Weights of a small GPT-style language model, trained from scratch on English Wikipedia.
Size: 17 layers, width 192, 3 heads of 64, MLP 256 SwiGLU, vocabulary 32000, 17.3M parameters.
Training: a variant of Adam for these matrices, 282M tokens.
MLP neurons of a small language model. Each row is named by its layer, matrix (gate and up: input weights) and neuron, and shows model dimensions 48-175. Each number is 128 + 32 x the weight over its row's rms, rounded and kept within 0 to 255. A neuron's up and down rows have the sign that makes its largest values positive.
Before each neuron's rows, "fires after" lists the tokens most often just before its 100 highest values on Wikipedia text that the model never trained on.

fires after: " was", " a", "\n", " his", " is"
L12.gate68 [130 157 127  56 148 109  41 148  91 136 172 171 103 121 149  86 168 120 147 128 138 114 109 149 150  82 146 124 159 104 113 146 188  86 118  96 136 123 134  97 143 131 118 120  88 165 163  74 173 175 156  65 141 116 144 131 142 104 139  94 130  97 146 157  86 140 128 142 190  77 106 153 118 157 114 125 154 181 110 101 111 186 140 114 120 188 123 106 160 138  98 114 164 127 155 162 173 106 114 162 135 124 135  93 149 133 136 126 136 126 111 124  94 105  87 164 161 125 153 127 138  93 216 165 177 120 141 135]
L12.up68 [173  61 144 199  83 161 125 124  91  99 119 157 153 172 105 105 160 117 134 106  58 131 105 166 165 115  96 145 128  40 155 169 168 127 147  85 132 109 126 113 145 118  79 108  89 116 131  97  81 109 173 123 125 117 145 107 158 102 113 137  95 125 139 169 127 144 172 111 126 123 199 155 102 153 106 116 156 113 135  91 171  81 152 114 105 131  51  94 113 165  82 145  79 170 163 117 113 145 119 149 110 163  65  25 121 126 160  42  96 135  95 161 119 147 117 135  92 130 141 132 181  60 132 172 121 132  95 107]

fires after: " |", ";", ","
L5.gate141 [117 145 111 103 181 152  76 140 111 137 169 173 104 121 140 132 175 129 137  92 154 103 110 157 120 149 128 161 109 154 122 118 204 145 193 162 156 130  83 136 132 142  93 101 221 163 110   6 128 109 124 105 138 138 105 111 203 138 147 103 141 143 117 125 113 109 102 162 149 164  92 165 118 130 124 179 119 133 107  84 137 132 160 100 110 156 107 126 141 108 103 155 120  52 148 107 186 133 111 143 176 173 175 189 110 123  91 116 179 100  96  83 136  51 137  58 109  71 182 172 115 191 128 122 114 102 161 146]
L5.up141 [ 91 126  96 102 137 124 146 109 108 216 143 141 165 126  93  94  86 154 143 168 154  97 103 179 140 184 107 110 154 136  93 101 122 107 107  59  80 143 140 136  45  88 138 170  87 104  77 125 181  96 141 102 127 110 133 134  52 134 145  66  88 100 129 148 172 140 104 160 153 107  61 186 131 123  81 101 114 101  79 167 107 146 133 126 143 140 159 182  70 121 128 176 162 149 135  79 131 144 183 172 184 116 171  77 103 110 124 210 160 112 132 102 104 141  94 106 169  85  93 166 153 100 150 148  94 112  98 108]

fires after: "'"
L7.gate142 [ 90 146 132  98 224 154 128  86 118 157 137 143 135 110 144 152 196 117 149  96 145 117 128 111  53 128 153 145 134 114 162 115 138  98 172 164 109 123 176  95  93 123  91 170 112  98 155 154 144 178  99 159 128 161 176 140 145 110 130 153  87 173 162 133 115 138  94 166 176 132  82 153 167 160 157 135 157 159 124 132 121 105 149 106 145 184 111 134  98 145 116  73 142 181 108 109 150 144 129 147 159 133 172 142  99 181  92 135 176 123 185  98  85 145 115 174 114 129 158  85  33 176 138  87  94 144 143  57]
L7.up142 [154 163 142 130 166 118 134  89 214 150  97 108 130 115 179 147 149 150 139 124  30 175 117  88 158 147  89 132 125 118 153 137 144 135 145 163 182 124 138 123 114  98  88  91 116  25 130 122 123  93 125 112 150 189 162 163 147 135 165 101 150 125 131 110  99  99 116 163 137  99 165 170 158 140 169 137 120 115 102 106 233  99 148  75 147  92 149  92 124 148 103 117 114 144 101 166 139 145 116 122 142 119 157 112 139 143 121 112 105 171 143  77  94  76 165 119 129  95 190 124  85 179 138 103 178 169 109 104]

fires after: " |", "-", " Charles", " San"
L7.gate119 [118  41 183 136 127 160 197 113 130 112 175 100  90  80 167 165  92 110 110 171 101 111 158  72 127  96  82 153 153 151  86 169 168 140 137 130 152 164 118 154 115 128 131 132 157 140 134  80  98 158 124 140  84 120 103 175  81 101 118  74 115 138 173 179 146 116 109  87 157 191 135 144 102  75 164  82 136  81 105  81  76 137  68 132  99 159 111 160 160 113 155 165 149  61  98 110 130  98 118 134 152 114 107 121 171 114 153 111 124 116 130 144 163 150 103 129 164 163 101 208  94 124 112 139 152 112 170 133]
L7.up119 [117 117 145 117 118 106 115 155 158 142  91 114 121  96  75  76 138 101 167 137 126 112 114  85 152 207 123  95  85 131 112 116 103 183  75 140 164  92  96  98 155 124 114  83 123 113  99 132 122 108 108 129 132  78  89 139 145 132  92 167 156 108 107 188  81 132 162 111 145 168 154 173 142 111 121 143 105 163 105 165 128 131  73  82 152 135  53 115 204 173 146 164 130 136  45  89 168 157 208 110 113 161 146 138 159 103 133 112  90 172 101 157  95 161 178  86 189 118 154 107 123 144  97 124  99  64 171 125]

fires after: " |", " "
L14.gate232 [ 76 131 106 141 143  95  72 132 178 176 188 110 127 108 101 132 134 184 139 144 138  96 131 139 159 187 124 154 151 154  83 117 151 101 140  96 137 120 129  82 127 148 149 121 138 180 144 148  81 135 159  98 129 116 164 118 116 115  74  69 112 128 196 164 113 112 100 121 112 128  93 126 141 100  65 148 126 100 139 155  94 120 106 207 151 207 123 133 151 156 123 108 102 116 160  55 173 155  60 144 120 197 149 138  85 113 152  81 127 112 120  93 129  65 119  80 136 167 186  97 124 147 173 156 104 123 108 106]
L14.up232 [108 222 123  84 102 132 101  89 142 162 139 203 160 136 109 144  84 135 120 115 170 179 185  76 117 117 185  70 100 125  97 128 144 137 165 134 141 164 118 110 147 101 159 151 133 126  87 145 110 120 135 134  92 144 142 110 126 154 144 115 104 163 113 108  79 176 128 104 116 117  64 155  93  95 133 103 102 107 123 153 125 149 128 131 150 143 123 110 197 118 180 126 165  75 156 125  89  98 168 112 166 122 111  96 125  93 150 165 120  91 120 151  77  84 115  92 128 104 114 216 163 160 169  90 151 126 173  88]

fires after: " |"
L7.gate16 [ 84 126 125 104 127 176  82 158 165 119 179 123 174  98 142 137  78 119 120 101  86 108 124 110 193 184  57 147 139 116 116 123 172 175  89 122 144  92  96  85 170 115 102  72 169 111 127  62 153 104 143 211 126 102 122  86 129 132 175 107  85  97 108 126  74 111  66 100 123 187  86 165 135 117 120 113 201 143  93 127 111  63 109 133 101 122 149 123 143 128 139 218 145  44  92  86 161 104 173 159 158 172 120 104 173 133 112 132 139 178  95  85 132 121 186 113 161 119 131 163 135 108 109 143 120 143 162 119]
L7.up16 [110 123  97 127 155 143 139 110 149 140 148 178 175 142 109 123 155 151 102 170 170  91 124  73 132 155 105 160 124 138 109 141 157 131 117 110 200 190 141 144 140 144 115 122 101 131 126  86  97  99 124 136  88 167 119 157 131 144 138  79 126 133 147 210 129 101 134 114 125 242 144 135  48 101 159 110 156  67  56 123 127 131  78 125 123 125 146 113 191 154  96  94 183 120 103  75  88  95  86 143 139 143  94 165 136 127 100 120 138 166 172 138  60  82 112  87 206 164 183 176  65 114  87  74 132 103 177 136]

fires after: " the", " U", " by", " a", " with", " of"
L7.gate133 [118  97 124 210 119 175 165 219 119 101 121 148 136 104  94 127 100  83  96 182 157 127 141 190 127 174  95 116 121  87 126 138 128 102 174 120 111 122  64 121 155  74 135  90 123 168  86  53 101 155 171 147 138 125 170 128 160 135 113 156  66 151 128 140 111  86 136 128 134  60 140 114 132 116 137 145 106 107 148 108  88 128 117 255 148 105 108 150 131  60 104 148 141 134 124  94 128 166 140 171 117 138 120  51 159 142 131 169 125 105 150 144 127 165 148  99 174 117  96 155 107  96 131  97 119 149 141 105]
L7.up133 [158 155 192 117 141 180 121 156 159 110 134 129 141 106 120 138  58 108 194 115  99 146 112 110 118 134 181 139 156 114  86  97 138 137  60 215 140 127 126 157 189  74 175 115 153 133 181 124 102 118 157 128 178 122 212 120 144  97 150 150  84 133 162 127  98 107 134  78 104 110 112  78 100 154  64 125  75  97 131 105 103 138 118 113 166  58 128  81 190  69 121 182 172 119 119 148 118  87 167 112 139 111 130 117 115 126 172 121 125 120 142 136 147 135  84 185 123 133  77 101  67 146 118 118 161 135 143  98]

fires after: " |", " –"
L6.gate5 [100  62 178 148 106 168 213 134 140 109 150 180 130 132 114  84 117 123  96 192 107 146 137 120 147 142 131 154 137 152 139 159 197 129 160 120 195  99  81  98 149 140 104  84 143  60 123  85 141 131 136 164 149 134 143 153 127  81 137 124  75 161 137 158  96 137  85 148 115 164 125 119 126 126 104  97 126  87  89 135 158 131 144  95  71 141 129 127 222 134 110 179 156  97 110 156 131  88 109 132 165 161 114 104 129  64 102  94 197 142  85 115  98 121 118  94 181 124 109 121 122 103 102  86 116 115 126 135]
L6.up5 [116 123 113 173 133 110 115 133 158 136 163  87 194 149 104 137 156 130 123  99 121 129 140 138 157 151 119 213 155 134 172  94 190 133  92 157 171 126 128 155 122 156 134  57 136 104  85  73 129 153 143 163  62 102 146 123 113 156  99 122 164  92 179 155  92 134  55 100 204 166 115 197  80 104 115 128 188 111  87 117  83  94 127 117 135  67 101 108 124 126 146 199 150 155  74  70 141 124  98 167 166 141  89 102 140 118  81  72 176 142 111 143 108 152 153  79 179 143 111 132 135 149 149 133 137  95 136  92]

fires after: ",", " |"
L3.gate184 [112 113 125  46 140 167  88  94 154 161 178 146 165  75 106 114  68 145 123 148 202  88 149 119 127 119 111 154 114 181 117  81 155 161  76  94 103 127  99 154 104  90 132 139 146 155 101 109 138 137 120 146 124 171 119 134 150  97 102  97  73 103 135 119 120 101 121  97 107 165 107 162 175  94 130 136 160 115 143  91 144 137  94 154 145 117 125 165 201 170 202 139 137  44 164  63 167 128 126 131 123 107 159 139 130 117  70 147 148  75 107 133 146 141 137 127 165  96 158 128 148 143 140 137 155 107 171 111]
L3.up184 [139 171  82  77 109  86 114 164 109 149 124 127  97 115 128 113 163 150 149 144  97 142 148 125 144 124 133 146 110  78  72 140 150  72 128 119 101 132  94 128 117 123 122 141  94 130  98  95 153 116 139  96 170  63 134 126 150 166 123 150 100 195 131 173 156 121 123  78  95 135  88 130  89 111 207 107 131 139 111 144  99 129 131  94 125 165  86 143 163 105 132 104 153 124 148 127  98 137 166 126  76 101 195  82 144  86 135 201 125 132 103 144 163  83 195 115 132 106 137 159 149 121 104  98  85 107 173 113]

fires after: " |", " by", ":"
L8.gate155 [116 162 165 149  80 105 127  59  82  72 164 115 180 116 123 112 142 121 128 154 101 116 147  63 216 154 132 140 136  88 102 136 155 166 150 117 125 152 109 151 108 118  89  98 193 138  90 131 117 103 140 129  96 154  70 133 109 124 150  93 148 196 152 157 103 105  92 117  90 142 123 156  88  98 105  88 131 142  88 113 129 157 104  89  72  82 112 135 188 149 161 178 147  87 148 142 123  94 146 111 138 123  97 138 114  94 129 114 107 126  86 162 130 148 116  90 139 142 119 146 153 149 119 154 112 127 154 146]
L8.up155 [119  89 137 200 113 141 160 125 183  99 131 137 141  71 107  84  53 120  98 138 182 129 147 108 139 202 119 139 177 121 157 142 140 192 117 126 252  84 154 172 134  89 155  85 138  68 134 131 121 126 140 102 159  98 150 115 102 151 135 101  76 113 179 127 103 107 136  91 157 171  51 142 132 117 123 106 152 117 137 128  91 144 120 163 151 121 116 114 127 122 101 142 141 139 118 113 126 101  86 156 197 166 111 153 151 138  96 111 130 183 194 121 156  95 139 130 135  92  98 136 154 145 121  94 114  70 128  67]

fires after: " the", " a", " The"
L2.gate243 [133 127 108  60 129 112 107 170 126 148 109 121 163 119 125 145 176 184 127  66 155 210 186 114 107 128 115 137 122 153 109 143 118 114 132 133 150 111 125 102 117 122 130 120 173 170 197 113 205 136 103 135 135 114 136 166 149  82 150 143 166 105 110 131 102 122 128 152 166 157  96 139 118 102 172 134 165 177 136 119  96 171 120 175 117 139 102 188 110 106 143 175 135  80 134 123 115 112 122 165 113 136 139  79 159  55  99 137 172  88 133 119 120  86 106  81 154 111 140  99 153 143 145 164  98  62 149 168]
L2.up243 [185 146 165 113 195 162 168 105 113  97 120 135 155  49  91 120  98 128 136 139 166 160 115 109 148 104 163 144 168 129  93 110 117 108 165 104 136 128  93  77 113 124 137 122  85 131 132 163 131 115 109  86 143 173 104 143 170  38 143 146 152 112  99  75 172 141 148 105 133 199 116 155 119  99 172 135  80 152 115 160 123 172 126 107 131 139 163 147  97 122  84 145 110 130 140 155 135 171 101 167 130 158 142 102 141 149 125 152 109 136 165 153 186 138 139 102  92  94 114 162 105 116 136  97 152  62  72 107]

fires after: "\n"
L14.gate178 [147 153 139 106 138 137  44 110 178 145 146 108 157 103  90 152 143 140  61 119 150  67 161 114 125 162 145 149 126 163 131  86 137 131 169  52 150 113 148 156 183  67 134  93  90 157 154 153 101 125 142 138 134 111 128 135 140 152  82 103 116 116 117 125 146 137 143 109  83  93  58 152 139 149 116 128  28  90 105 159  89 140 131 166 139 151  94 124 161 101 125  97  97  98 179 103 161 121  96 139 186 142 183 178 100  78 126 139 182  98 101 127  87  78 158  96 202 105 107 130 123 156 208 128 160 171 121 136]
L14.up178 [185 174 126  92 131 131 147 138  95 116 110  89 106 166 138 148 150 112 159 180 113 139  80 134 134 102  68 129 173 154 120  31 103 181 136  96  62 101 186 158 141 173 114 144 160  88 137 114 124 182  75  98 170 124 123 126 110 114 149 115 184  68 126  86 105 225 159 155 130 118 127  83  92 136 141 118  91  81 188 150 156 116 123 163 126  79 203 141 116 129  39 100 101  72 113 154 125 164 147  85 100  95 134 155 164 137 106 137 108 138 144 136 118 170 143 174 144 133  72 123 105 120 143 183 145 142 149 151]

fires after: "\n"
L9.gate112 [162 115 147 146 139 142 138 160 151 130 135 111 147 118 162 108 104  73 130 197 129 119 149 105 128 129 127 149 136  79 132 139 110 144 112  88 106 129 116  70 146 134 115 105 102 119 100 167 151  57 115  85 172  46 160 147 147 104 123 123 120 121  40 146 134 148 132  66 106  91 109  93 109 167 133  35 155 111 153 173 171 161 139 134 125 121 177 182 147 134 101 145  99 107 153 185 144 143 100  96 136 119  49 146 153 137 124 165  67 180 121  79 137 138 172 178 150 133 119 106 136 120 132 153 121 200 135 136]
L9.up112 [160 160 177 184 147 154 151 192 161 146 207 114 161 135 106 175 144 107 106 147 131 122 123 145 209 110 113 165 138  86 171  96 122  64 139  91 111 165 128 123  77  63 137  88 113 106 120 144 165 118 147  87 116 149 203 112 135  88 163 123 140 138 111 141 174 180 132  99 135 149 110 152 107 162 129  77 132 108 134 150 149 131 219 143 138  82 157 147 130 112 105 140  85 116 121 112 137 146 126  63 154 132 108 148 144 101  75 161 128 203 170  75 115 137 199  97 129  76 147  75 129 101 100 112 116 164 132 107]

fires after: " in", " In", "In"
L3.gate191 [170 128 120 138 119 184 121  92 215 120 114  91 100 128 129 111 110  67 124 131 138 140 148 150 136 147 159 166 167 136 156 142 147 113  54 147 161  46 120 149 191 151 153  59 110 112 101 143 138  71 160 144 100 162 143 174 119 108 123 155 134 149 132 173  71 128 108 114 120 131 111 153  47 132 172 123 186  82 150  93 108 147 120 126 156  91 180 135 102 213  56 111 183 163  98 102 156 127 122 150 152  70 183  79 137 127 123 115 123  97 158 135 103 215 135 156 169  84 111  85 108 119  91 139 154 128 176 115]
L3.up191 [122  90 113  96 134 207 108 122 142 119 135 112 133 136 103 125 108  58 165 120 190 137 166 135 110 118 147 148  92 117 158 124 137  62  80 106 100  68 125 117 161 142 148 148 175  93 156  77 159 167 145 135  93 120 138 157 121 126 109 145  87 151 114 131  87 129 109 146 127 154 107 118 108 157 177 123 179 135 135 112 100 133 132  96 137  94 113 136 137 139 128 110 187  98 122 119 130 135 119 172 165 120 111  65  49 147 122 128 144  98 126 108  64 193 135 111 188  63 118 108  87 141 150 141 104 122 175  78]

fires after: "==", " was", "-", "\n", "."
L5.gate45 [134 138 117 103 184 153 130 134 116 173 174 141 190 146 123 108  99 128 101 139 134 145  89 155 166 132  98 177 122 142 186 100 160 134 181  81 122 149  68 104 167 134  66 140 131 100  99  83 125 157  89 136 100 124 162 119 201 124 209  35 144 121 122 145  78 123 108 131 170 138 102 112 131 121 146 109 172 122  98 130 152 135 140 156 150 166  78 161 131 129 118 121 151 166 174 108 128 138 120 169 145 123 132 105 124 116 185 107 207 101 179 124 109  67 149 163 112 139 157 155  68 172 186 137 189 137 103 104]
L5.up45 [181 126 184 112  93 115 126  96 162 163 120 113 196 162 141 120  95  87 158 110 105 156 126 119 122 125  54 145 115  82 175 104 125 141 205 136 121 113 125 149 165 105  70 122 125 126 114 118  92  84 108 113 106 147  99  62 154 126 148  98 141 137  65 150 100 142 147 125  92 118 202 106 147 111 158  70 175 104 145 112 202  79 174 132 159  93  97 108 164 144  73  97 146 125 117 179 130 124  81 106 123 119  92 121 144 120 194 123 129 167 140 133  96 108 171  94  99 170 193 118 120 166 115 155 102 124  82 159]

fires after: " |", "\""
L7.gate194 [ 86 155  79 114 110 111  55 164 158 172 187 164  90 124 146 126 166 180 121 138  92 150 151 112 153 113 154  62 181 140 156 153 122 144  99 105 187 107 124  74 179 124 100  81 176 143 134  84 137  86  93  66 138 155 148 108  96 154 164  70 114 145 109 133  90 111 107 160 102  77  65  68 147 117 140 103 104 174  91 152 110 112  82 155  87 166 137 101 128 103 139 130 130 121 164  64 122 101 144 188 127 129 131 160 100 127 125 159 108  96 148 123 183 118 175 120 157 133  89  66 167 149 182  91  54  89 117 130]
L7.up194 [113 223  89 123 146 159  99 119 204 180 152 122 125 127 204 115 115 123 170 107 124 110 146 123 123 120  74 176 145 107 105  71 133 144 161 149 112 157 176 152 122 101 149 102 160 135 103 110 108 130 149 159 123 158 162 133 111 164  89 133  73 160 178  85 109  18  98 109  90 124  64 119 103 120  80  76 194 116  73 115 151 136 108 117 159 146 124 174 171 121  92 107 138 115 144 134 114 136 132 145 145 132 128  86 157 115 117 147 149 133 113 115 132 118 144  94 142 117 155  84 103 153 143 136 110 169  97 113]

fires after: "\n", ")"
L9.gate74 [182 138 186 229 131  82 130 134 126 147 149  80 137 158 119 155 127  95 162 120 125 173 130 128 173 130  83 143 106  76 104 111 164 159 100 151 116 163 135  96 122 109 151  88 132 133 116 161 127 132 160 109 148 112  86 137 128 145 208 157 115 143 131 114 139 105 116 141  89 106 163 138 148 122 138 120 156 170 112 201  94 163 151 102 143  63 157 178 149 108 117 106 110  94  79 157 138 159 117 117 152  81  41 116  80  97 146 188 103 190 126 145  75 149 178 133  56 117 194 124  62 122 137 141 160 140 104 104]
L9.up74 [156 130 179 170 131 113 134 174  98 185 140 146 121 140 118 129 126 125 184 120 153 119 155 144 131 121  95 144 114  87 131 132 185 150 130  96 109 111 126 106  85  99  81 122 154 142  98 156 146 148 123  68 118 111 134 176 168 119 138 132  80 124 133 132 125 137 124 170 114 125 142 137 159 144 108 121 119 155 157 159 140 155 200  99 108  82 105 195 120  86 103  87 124 109 126 140 152 183 184 115 158  91  72  80 126  94 150 183 126 154 132 108 105 104 133 123 122 156 117 144 128 120 164 143 129 128  92  74]

fires after: " |", "uwa", " Gu", "-"
L7.gate98 [130  69 228 170 101 139  82 131  85  71 140 136 135 151 119 101 103 163 146 170  76 127 166 171  97 167  95 141 130 112 143 157 122 170  71 128 143 147 132 137 147 155 116 123 150 116 168 145 113 110 103 159 120 100  85 191 158 119 110  74 126 126 107 134 110 121 121 140 149 158 152 194  89 135 166  65 110  88 139 113 125 152 104 105 106  77  80 122 163 141 169 171 173 116  90 154 164 127 161  96 164 154 155  85 128 108 142  46  69 161 113 128 178 183 149 115 144 217 113 160 110 105  90 101  89 142 159 148]
L7.up98 [121  53 186 170  70 145 201 105 199 103 104 136 142 109 122 131 140 138  99 148 117 136  91  91 141 164  68 144 140 102 158 131 119 161 145 108 143 153  93 121 151  76 157  97  90 127  77 135  81 154 150 150 112 120 119 133 102  91 116 134 110  88 162 113 131 117 129  90 157 146 205 165 123 126  93 176 131  78 136 160 132 113 123 114 152  83 110 116 204 143 118 151 151  90 104 113  78 167  90 115  69 124  50 100 102 110 106  54  90 117 158 148 157 149 170 136 153 133 110 146 153  77  81 140 130 110  94 109]

fires after: ".", "\n"
L14.gate40 [122 173 100 138 119  72  94  95 136 100 164  73 132 176 126 116 155 122 101 182 140  90 119  98 183 145 121  87 104 157  91  51 195 136 123  65 136 126 103 148 141 107 100 111  85 105 144 164  44 164 152  47 124  97 130 113 137  99 145 117 176 118 145 156 111 148 131 175 193 127 106 131 149 125  93 138 136 113 123 142 155 177 114 167 172 129 190  95  93 125 135 123  91 132 185  98 179 122 164 137 165 152 142 113 107 118 131 159  79 155  88  86 106 114 151 100 136  86 144 163 132 125 186 144 151 175 117 159]
L14.up40 [186  86 146 164 170  70 171 175 114 119 121  78  71  85  95 168 117 126 144 105 126 180 154 118 120 142 111 116 113 141 105 166 150 148 149 115 131  85 155 129  85 103 145 134 137 120 161  96 187  92 107 160 116 127 149 153 111  79 118  83 185  76 119 110 146 138 129 145 130  91 128  89 105 123 192 146  69 157  80  85 201 123 125 129 128  89  84 104 125  84  90 127  96 169 140 163 211 135  80 138 127  89 138 137 146 145 109 173 135 123 118 130 124 120  90 139 127 140 138 135 148 152 145 171 104 130  81 181]

fires after: "'", " in", " the"
L9.gate9 [100 162  90 113 168 141 110 135 147 130  57 107  97  94 115 126 146 198 176 157 151 167 126  97 154 133 140 129 101 130 164 108  39 119 129  80 107 143 108  89 193 161 135 179 108 125 128 135 140 137  60  96 132  84 125 107 134 106 120 129 123 142  85 171 132 131 126 148 131 117 109 125 164 127 222  88  98 168 130 140 113 138  92 158 126 165  92 184 100 138 240 113 138 147 162 129 149 149 129 147 127 109 171  72 171 122  76 162 104  99 169 100  77 130 116 132 126 182 160 100 156  88  72 104 122 101 178 125]
L9.up9 [153 177 154 152 109 150 122  86 190 123 138 136  80 132 123 130  91 155 156  97 174 181 115 128 111 132 179 149 156 155 156  94 122 165  77 133 160  82 100 148 185  73 136 169  97  84 187 140 141 139  77 127 143 179 187 111 169 116 131  97 124 117 202 139  79 109 171  75 136  83 113 116 109 120 143  48  94 119 113  65 192 105  71 126 138 139 142 166 135  95 102 146 139 141 123 154 149 115 112 161 184  94 145 155  60 135 104 143 186 141 170 119 118 112  87 146 114 191 157 102  64 163 124  98 113 101 168 143]

fires after: " the", " The"
L2.gate52 [105 118 110  95 183 150 112 146 109 118  57  86 220 145  49  83 172 175 133 116 169 177 151 119 113 123 135 130 122 129 121 133 168 100 134  89 148 177 129 124  90 108 134 138 133 150 173 136 151 105 138  29 153 140 140 193 138  85 160 134 183  69  67 139  76 131  95 147 151 142  59 113 156  97 164 120 125 131 148 149 110 142 104 120 140  86 120 170  94  79  73 116 127 109 115 177 141 181 131 151  67  83 161 124 123 122 119 114 113 155 167 127 116 135 115 142 155 143 142 132 151 106 115 119 154 142 174 150]
L2.up52 [ 92  63 126 129  84 108 135 151 133 101  91  21 157 119 105 126 164 101 160 108 113 128 112  93 133 101 184 136 188 158 128 105 146 141 148 114 173  92 183 147 167  94 109  78  73 167 170 144  79 129 169  74 135 183 163 160  89 115 138 126 138 143 132 141 105  64 136 116 152 130  98 123 148  79 140 117 140  99 156 102 125 125  69 140 138 114 167 127 138 108  85 133 123 125 134 176 135 163 121 156  85 102 134 185 133 172 125  97 144 173 182 147  74 123 143 137 116 107 146  61  90 173 196 112 142 126 138 191]

fires after: " |", ",", ":", " between", ";", "\","
L7.gate223 [180 157 127 166 108 147 146  92 131 109 129 150 134 121 147  83 106 142 149 114 142 165 132  89 191 151 151 120 182 164  94 142 206 138 141 127 151 120 116  96 128 164  99  88 175 110 146  71 133 132 143 168 108 155 139 127 135  74 131 102 165 142  88 124 108  99 105 124  92 103  43  58 114  91 117 209 133 110  86 140 149 148  74 127 100 159 102 149 128 104 160 146 105 129 198 129  87  77 161 114 106 120 116  92 119  74 132 179 167  86 104 125 154 159  81 110 155 116 144 136 165 143 216 126 116  57 115 146]
L7.up223 [119 145 111 103 167 127  73 161 143 149 171 147  55 130 129 131 142  58 214 145 193 152 170  97 145 175 217 151 143 106  93 182 145  99  60  99 116 110 148 132 149 140 126 100 122 150 124  99 125 140 179 124 100 101 130 115 116 146 114  86 145 135 192  94 145 144 144  82 167 136  86 150  66 169 126 136 163 107 103  98 117 150 117 150 140 100 123 163 177 160 110 119 133 142 198 112 183 142 123 149 145  84 109  98 142 145  61 104 195  97 141 104 153 118  97 108 167 115 106 174 144 128 162  79 178  50 143  99]

fires after: " in", " of", " In", "In", "s", " by"
L3.gate155 [159 105 129 176 173 198 144 129 197 126 139  75 113 118 143 164 155 139 113  84 132 181 164 131 147 164 165 152 184 107  87 113 152 109 106 126 153 100 191 142 171 140 190 117 117 109 146 148  84  37 122 150  98 161 112 184  83  80 121 157 131 105 135 165 168 168 180 178  82 143 101 152 123 101 117 175 145  97 162 104 196 117 115  96 165  72 149 100 158 142  80 123 163 151 139 113 176 104  83 140 107 138 104 122 140  84 119 148 149 117 122 140  77 165  93 127 162  93 161  83 105 102 136 139  92 131 187 128]
L3.up155 [110  96 144 121 149 182 150 144 141 181 179 130 146  93 146 127  96 138 120  94 162 177 134  88 120 117 145 132 115 120 129 152 168 109 115 144 144 131  86 146 101 129  89 135 152 133 135 152 121 101 118 143 143 130 129 144 134  70  71 122 117 102  52 192 130 162 130 148 140 144  56 147 157 110 139 126 139 102 134 115 138 118 146  54 141 149  93 138 133 152 123 115 199  94 210 115 170 155 139 148 104 133 145  87 133 100  84 181 159  79 154  83  63 115  83 136 146 145 150 133 118  54 183 181  81 177 223 104]

fires after: " |", " cm"
L7.gate94 [ 73 172  75  92 124 168  99 128 121 137 164 131 141 129 197 159 130 165 168 120  94 120 118 130 113 101 117  90 113 116 139 165 109  81 152 159  57 133 214 107 144 101 123 100 181 174 136 155 166 152 103  82 167  97 146 114  93 192  91 136 109 150  66 125 129  66 169 208  99  95 140 175 127 113 109 135 131 149 144 204 141 188 113 167 138 128 109 106 109 148 106 107 117 119 137 120 101 167 162 190 127 140  97 105 123 120 162 169 112  87  96 142 156 131 104  86 132 148 134  95 181 112 186 115 106 118 126 148]
L7.up94 [ 95 135 137 106 115  98 124 106 150 127 158 150 101 163 154 147 151 117 146 160  72 135 102  91 158 110 147 104 133  74 109 112 109 178 115 116 129 201 111 126 197 149  56 123 118 156 127 131 117  40 138 102 124 129  86  64 173 140 163 147 140 175  76  43 123  55  90 102 102 109  90 102 108 115 129 112 207 134  71 130  85 162  95 161 104 138 208 132 102  93 102 171 145 134 206 160 110 170 161 121  99 143 105 103 135 155 137 104 139 145 105 100 178 121 131 109  64  84 119  84 122 104 114 138 135 107 134 166]

fires after: " |", ";", " /", "A"
L3.gate36 [158 132  93 118  97 139  57 156  96 136 191 148 166  90 120  90  66 125 107 159 156 129 160 123 166 150 147  98 157 137 118 131 125 117 144  97 126 161 140 141 165 104 147  95 161 142 131  77 144 172 123 107 130  89 125 162 154  76 138 111  54 127 105 144  71 115 124 135 121 174 140 136 119  57 155  96 133 172 123 108  75 140 110 105 166 178 108 169 122 151 123 186 150 108 140 101 130 110 105 109 207 104 140 129 156  79  92 127 180 127 146 146 158 119 131 123 133 132 118 150 153  89 162  99 108  86 204 168]
L3.up36 [ 96 168 131 117 118  98  85 148 106 145 166 113 138 170 107 162  76 111  99 174 123  94 130 126 119 180 109  89 142 165  38 156 102 125  76 105 140  99 151 143 180 133 103 138 200 118 117  80 147 115 150 115 155 131  70  88 132 133 160 167  96 144 127 145 104 104 147  91 114 192 141 132  95  73  85 108 133 103 126 135  95 176 109 174 132 110 114 178 165 151 122 159 160  85 106 105 106  92 185 155 154 116 120 137 111 129  66 131  60 165 102  91 153  82 153 144 169 120 168 163 153 122 124 153 172 133 110 190]